Part of a small language model's weights.
Training: a variant of Adam for these matrices, 9233 steps.
MLP neurons of a small language model. Each row is named by its layer, matrix (gate and up: input weights) and neuron, and shows model dimensions 48-239. Each number is 500 + 40 x the weight over its row's rms, rounded and kept within 0 to 999. Numbers have three digits each. A neuron's up and down rows have the sign that makes its largest values positive.
After each neuron's rows, "fires in" lists the words (lower case) most often at its 100 highest values on Wikipedia text that the model never trained on. A number after a token or word is its count.

L9.gate210:577533534499516523457466530535420497483529516464497491522515492601456392462456481457462499489504540480471516515511546457477511503483489512446486498557566479475603546514526491441492552510475471463518449478540438516509498563530546416520572530406504519476490500476515459454459450521562522533464486476486515490483459545477521457514475483518459513436568461451531438433507551489461494563530468461499513538550507449449482532537458515466512429524510565498501510500484480485483523518492492567493552502481515470435524454472494509460521619491469555431512464459495518467475522495489538499
L9.up210:568448530516557455497477569514484397373468461480549488587482480478587509500459483496507515493437526517535472547543533458504457548451493496547446532501495534548544515525519455497519547480590510513522374499520507450516479498479509483403479481501535482545444456516510503481474497480510508520549516489530531489512540535539451571515537530539529486492499485521491541561514566544525539496481428458489501496446466525495409516479502455551598524522463466505470502478469468535493493475468478588473483555451479527568475498512478469447436511506443466487431522520512505542446566502455455473
fires in: "however" 25, "said" 12, "that" 11, "because" 6, "split" 5

L5.gate263:496404530485495595455487483506512543471410455499496446572499468436494503513551539471487519550562524546408548491448497489524517512506475456498446498527552458496538509571489485470519432490579459525488489578475387511509479472497510482490498486529521357523521529528536430500511443499487556520494549462529509493535452496480463501560502451516486541485503577511500465511480547525534474460520493620569503481485510516544484536576504477465511514520498406522427485463540481467545526497516436565523578506536547564499522477522485482466502498458456568413557462424449438552505512482497516450
L5.up263:443532470529517470554470508551506508489491430482545487496436480422476482520525457483568556554475530483500506501489536475493538479470443423501545494463512476521439471460519419459543463455519413477525549438424469511451488554456592545461476472517505459490542443560428472491492539539458502557485488526450499473505536536479424545494524454514527523507445514509412461476492464504497427410556488453508508443518549503501481487474502485481498496527517507542428534414523494478525509459435518513507505476528523556452535435588482502468432526511513476520545457511449533503430497499487439453
fires in: "of" 53, "for" 19, "outstanding" 10, "on" 4

L8.gate333:463499496490520560481484483514507568571461532467568531490490549571463493425533533467381563455538466456505410455442504503488416519512472571444553458542506510458457564516496516540484537585413523546511502500490467500527450518498527496538485496524441457510505500478483477505478443520446478555506510476423465519520521508464487447495555548442487583560536475503477567479492496564535493564521487516469534468522534520546529560576503516473579468495528548471525454432494448497524550520539472503530416479482489508515466489568526528528558503492518469547511522512458492502467463467502527495
L8.up333:540487479511472491459490449455564493531445484488449482569584444604556520486553444514492484555463464561566529498527428523497467433518519474519559513561408541520515474451542480566521597477525455533537534508430564405576454503557438495465511496476548507435502466468441481524524523399519524498454489496521475524547538478448456537559514477455489495492504520523539487423475517500417429541477473506458507487519462484540523494495441465514475540537552484492478552423480515505494475458451484458478510474477460492433549575503530510601429437428538436517478500514410540471475465555492534493
fires in: "of" 42, "focused" 6, "focus" 4, "among" 4, "to" 4

L2.gate380:432485486530587532486479496459416510433450506519489499477463406576475506492483424435425474477452482523535506526538530522529460498529491470470493474489442469520571530504512496581559457484465515525492416493546409509539514506496575538574527554561453550540504441498573457452544489499454521566461545481536519481497515483466482478523516537505518434457533490487574595585531516553471518459503505471496520527464510599442470537510490554526488494475436492558459556534501467542517502497512529525501527494470499448431529460541504501512549471531443541433452515490499460488529509566529473459
L2.up380:560549481527524544543502514514444540482456504542477464520517517549471480485491551488558473485463514532496450483521508468558430498514534502469528472503498493525571535472469462534522406532466528520468480523508483555529530510436469482547550497498500555548579516433469450473442492401447549444545566477488540547501526431510485499509535515511419486491473523539564524517456498512530509498468470463529555599534531535600522583487515445563498524466539470509561459458485532492517481411513460561458547554450494482551590487485501524474510529535510535492479465568499449482559546509464458519
fires in: "with" 42, "the" 18, "to" 5

L10.gate296:476563494449520538478471505465528468465537526525450487443509487562505508523454514488544488507519518546514509460467453536499494511493550460511505492488524514463505516468563571485497494543470488467501519569535533482398459548488490470501431468535519503494537516474498463499503483497535556532544464524528523539459458519407513416467455477484412528521452490497500529493499464480459490507509410482495439526424457472495518639471462447563440442512491406492444536501522572505468521511500515526511418504509490513453518542527474463471555584506497490513511493561491460528473572501485477463
L10.up296:455531501507465463509462443435441563456471469476510530503453481530480554509587550554490503499464533491578408508466544537469493543491430528479445465461492489484593542434570562462503527492503478488511437503563471504496559473500554532513526536463446547522446450469497494510514466519494505567475483474566552602476459520479515468529545484478525514506449441447539470432510482502533425524542490505549479497500541569449465477461502436558523517515482442523499493465469540517532449506551512440464460436497501542492493455592526448487517575504457465520448524576514519468532537484472451434
fires in: "which" 71, "what" 7, "that" 4

L5.gate23:482502491401588511515447547517536522495511480495437411472521473517504528485530414461487523429528511597491474544429461511558502500523435526500467490497376481493555581503586457544457511557484458482427597556496455523507516500553521438514473549521540540540528496524525523560488466489523442646540550503524486536436457537469515502467493495414497512504489502488444581546491546543465444529543513416510448549552556519540539564549426460478507523544517563472440457528547545494484492448442439509492522548469501535474548481526525472499495427487579474489533415447462435502483506540583512477
L5.up23:455427525482520550509503528426404535491446493494551451518484452557453508478522471449486584540469465587514545600454559457571499469482523462516477458505529447527537492543500551517569484476512521494515503463480514533498527500513485534514451507507525473523538437560468483484570520500479423542499550571456569446548510479484506517529464576472408489479533425462523522481483454505549448440467510546481510428556492550489636536519500509551445503477518484534447547513452502498557556514472475516475477507546500530478569500538535484473540452514483513479490502442497445445485490485481464458
fires in: "of" 37, "age" 7, "amongst" 7, "our" 6, "among" 4, "top" 4

L9.gate37:541482489459433555464473518536488514535549528467470487505569575513438467495463542438521539490525529499462549481462497496467553545447548499458555468604520442472463520500561496435480504491445490557517444446448492491479532500542523536498397466473499475478496489508544533488491469462481414556490627514467510408512516491443527563517450534506480523536508475494426453541426518431435546542516541571481581502469458458502411496512476529443604479527513490500509509457496489464503544467399475522528529462487466506567433475482548530493504540482509527558506502476536523484509516493516480424
L9.up37:479553463475469501495436575494509566531425567487451465510479511543494492514468497456526515473543504537514485525518496482411464494572545486525486469484494436549436534515496428502501531505513502521481496548609425462545488485433569512481546455554532481488488519515478502501536502489458502532583543492458519492441403453532510456579417510490480475499517451457492495432482551518487502438449508435479471500485433505497506495471578515516537543484527521466518461502565585532492490474402407488465533520439572505478531537547499475517468464547447500570535512566521468451486468493491491513
fires in: "by" 38, "against" 12, "to" 8, "with" 5, "for" 5, "of" 4

L9.gate223:501483467506480539501501521426536518450537538488560498409418478529419498566508527500518575435527534461507560450496481540448487523523558451487457527535514484524547383522520530498512484432540427555473523489549474491519403503509549489544479476468454448502506492519509510522505531542466454471519473467507474596493501551518463517519501509465508500484446509485505546465497551565465431521531485485488428511490427500560576517487574525503436504514510521501577613454500513444485568490438462521505497525502496534527543520527460473608496498491496566506520484502510475467481443498503517493
L9.up223:482443488492506542515578572482469546580481484440447556573529545529580456485505474474481510491450468485473525480511598507507522509497506477488552505548538593527469447394407374497474513475504526527478497560536485459500499498472558532432553562422480520478495556564511449464536448474505471476509551555491504562504581463589517481467508418479477476497506434539538448458495441566501478504553507503498449525472487428468550444492447429424532489467490550498470505498498485513574477463564454528520537469480557495497469459609455450517474560478502533487536488519485492479494514510502469473
fires in: "to" 60, "of" 7, "s" 5

L9.gate373:461544510465441573518546493548611511508451524423503519540510490503478507500523513576439550491503491436523542500476458553481555472476421520522559481526540541513431453501580427478473526515569483539569498529488483508490474454494540519446436538454526461516560494464460506535532495504456544476545592562522462561455518526511435543513510488530515562486463493517500440508509500535477465523492570501558575485470508478503539575544480471490496525556486533496500564458522498496580542453490531593497542510527484595493459489493495481542480454443491550432459507479502452511490451506421624528
L9.up373:544476531511513534577527411499502519524480463470493559547559559504491504521475556476482463496407519457554461557465556479579489491469508497440492508518456585500476436502533529546472528530572539452454482503545500462466589463501525475431477479505500495494471512532423498489515468537397544607451548548534534517504499531549536471497525495501460460478464527522532490510551555537479473415494580449495488529510459525528503574488499517555512540534488464444508532498490498502525465549506415481559453545485401532539503559566517460531522469487453510521507590487463515567554536475490502502
fires in: "on" 39, "for" 31, "to" 5

L9.gate416:494508527460480545440513502523460540530470482494522532510452420523461486497466542531475526553545598537446519481529506500594523502513469523540553585566502486501519541437451515548482458512470502426556420434498492528484516482550455522571427531441517408525480542459538407514453505454444572528528521486498468569495479476501469399473520508523444510469518530578487531454506440483480527461522483456547488453483498465510468538505520507460488555562530484503508485498453422522481444496453425493573486464510527520434557498510583479503524527518552501421479559511472396504432526459456420419
L9.up416:571536484536475480507519507449477407505500487459503491472527495512569430528477509498486493471483485489493510520489520521489498548524530535462537497531517470514422566520489445488444541520524585501532474542476531518497428502511524551520585521520492570503507523502515446416480504501503472439459481483547509521413505466512473522530499558495456480507464533486533497491514469425536532483510526471555547529428558432519483447435557497493467448530523553458523545465414519502486520447519408505475484519437565539478506492565537561517484593512519606461497457484534429539468465509469611441
fires in: "out" 25, "back" 7, "outstanding" 6, "up" 6, "down" 5, "outside" 4

L4.gate144:471475507452518436501457510434520468418500451516482512506474505482516445536591464506436559512470515455547564537421494489514493483522439419490526521528542545522496508543513471498445404507501495526474492459537440469465496523464497470545507444467523426439515519483536530525430528555460437546464436453506520545538478479464550481553536515521502527590466530474499494527470527562519464469474548475497481438544524486536584520523520432548486505506532499456530430503461497420447444448481416459527526530550548518496500461449548489469470490534537493550480498460340435421518488432547436475
L4.up144:534465437483527514516474474550487573518429446462572509426544449484468506504551533470459505556492453555494487529553496440512442498512529488531485577469465482532482485493562551496553442435457453486463512594498455584446566458488488570561482471426549500388480495515525475488530472515543486536456514434432517477529581508514495547528507485535464542479465503442490595576490508446488504412465492484540483509526490448531494556501556444521510494494479470472520455521518462465492443491524457510504533461495517487578490565441516523543422459501440491454516492497448463481490486572512516492
fires in: "of" 37, "amongst" 9, "guest" 7, "among" 5

L2.gate446:515606511462515485443515487485532564478523558482578498486478485526506511555527591513534499395493481450594473463509524456501518515549563551528525574513481537489442480501493446505480511532534562517421462534446441500480502472471510501562506508504479493467565478457476490484449481443528587530484511515517466526518524481407516505532503517462496509491538463501503502537519554439451438496473439518469518602525568529499538506508518512421504533520506513499481525433553515542519526500523461448525508538439463564463479514520389550563446564574540578475426501474529501464526529510474432475
L2.up446:513458531494524478457538540492444472511516587449526477569491557552484480487521529528529468516560416470481461507437535460617415483522476536452510510470495479485490511494516579471472523495509470503546568542465495455526523557499418482469524492478480398489505509457454495541490464505464444483522505542468468576491462513506518540487576506546539437527505498490479432499551503581430466507450449483548421445444496511522515438498509510519504540562506459507545579493512522531469499502480384501521535418615495507538560539516479442426588442515450487452491499430506536488508507439504533520
fires in: "to" 30, "medical" 12, "media" 7, "medicine" 6, "medal" 6

L9.gate392:485474484471461593506565456470543537504530522483513515518526508539568495518530574413439518470559482479444534509522522504508571528517492448494471450515603512564518427525450506464545522532498461493511479518461557485511413448495498489518455530516418555489493489529540512509474449505528549473470495539517481478519397480422542512569477539512421587489490507467513547431426560553494450541435477526614587476471455460509467555538515549512518498546522515475474524491542531484475485473500529475528457470500441513513499482548449526589527494562523492534478421493463514567496576540407584547
L9.up392:480494517491518473507505475469547514537468478498524493584502515532471506549577517445526464446537534497499491511531512501545554548435558562496476407442538430515409443435487480544441493528533495462488599523473537503523485546541502571499474531391539521491484454521403500509436471541482539480552548534520424505483457525474522569530515527498424495528536547551491503469422505541514501548529533557565499507454504522548553534486463503544519476513512493520469515534474555421556502482501493538511432484532485562473461445558510514544550420503526503475494440511466479535491523597449478517
fires in: "to" 71, "top" 4

L9.gate81:466433463511504560512561549490445500505480509509548545485480474495458413485502534459536477482474490498495519483445493510522477481517538477514522494494425509486482509500531451539519479451552495458478454511514489513522522511552515513480444526452406485500471474532582537589573467544456506439544475523455548444471553555431454538518501505514574525553599500484472474574465504453539455487497476537561491534475528539565465515511492477489519552560535523501452497534474446542458474504423485510557468580416491546513525464532552545479483548488440610547560478504487485510487535479545501456
L9.up81:491528509508557555454504470463466493446572475409465477484528499508467461478506500420434528498565516517494506455488457504441427440517420485449550415560508469494572518556544540498516474554481524595491503461482459466525437508557461543469479468500488476445469498521492570489476472526505556408465477559469516583479471480483466471499525493529504544507515492452541474488524498481451465553485524515507502458497492475544503453528580488507530546567423454483512524472545486523563521495503533485478498550452458433447507399517494487427506505447473522566544479500495527482552492501553525492
fires in: "as" 25, "of" 10, "to" 6, "named" 6, "outstanding" 5, "was" 5

L2.gate106:541479488439533510516504502493452509467477523461513409524454511505479494480514472434466531553504583521521476550445484486421538530554539486507516565546502465489590535584487550513516465534576488544464424476510496494468497564492572569555503515526510512500491409547446504524464533509480510527510509546543462494498470530507515400561630494534420534509575438443515525546494552475506521559503494494524544498378471486531544498487539483529496440473466391484571525507508485456525460498575476540485528487518466487443534434531457479572520492575479550500475532530523467466543509512517498476
L2.up106:548506482511528377552493444517531538469517495516535535582524499501532468537515517496464410418546511519497533461451506455535524451500524539439539439563475553467527520486521500476478446569456426495494527470567492527553511465472515439491480517524488450492501529469614495583449484422493481520605523516525457497476452532494549475437501590498477497504533569483509471513616469539486511479446514531431522521514508525474534474560540521457513529489461535504546486492472482631490500490490467435482466521540534453474494546523476518467480523494439406501490528486441570507473562521489493498
fires in: "the" 19, "making" 12, "jazz" 7, "kevin" 5, "this" 5, "massachusetts" 4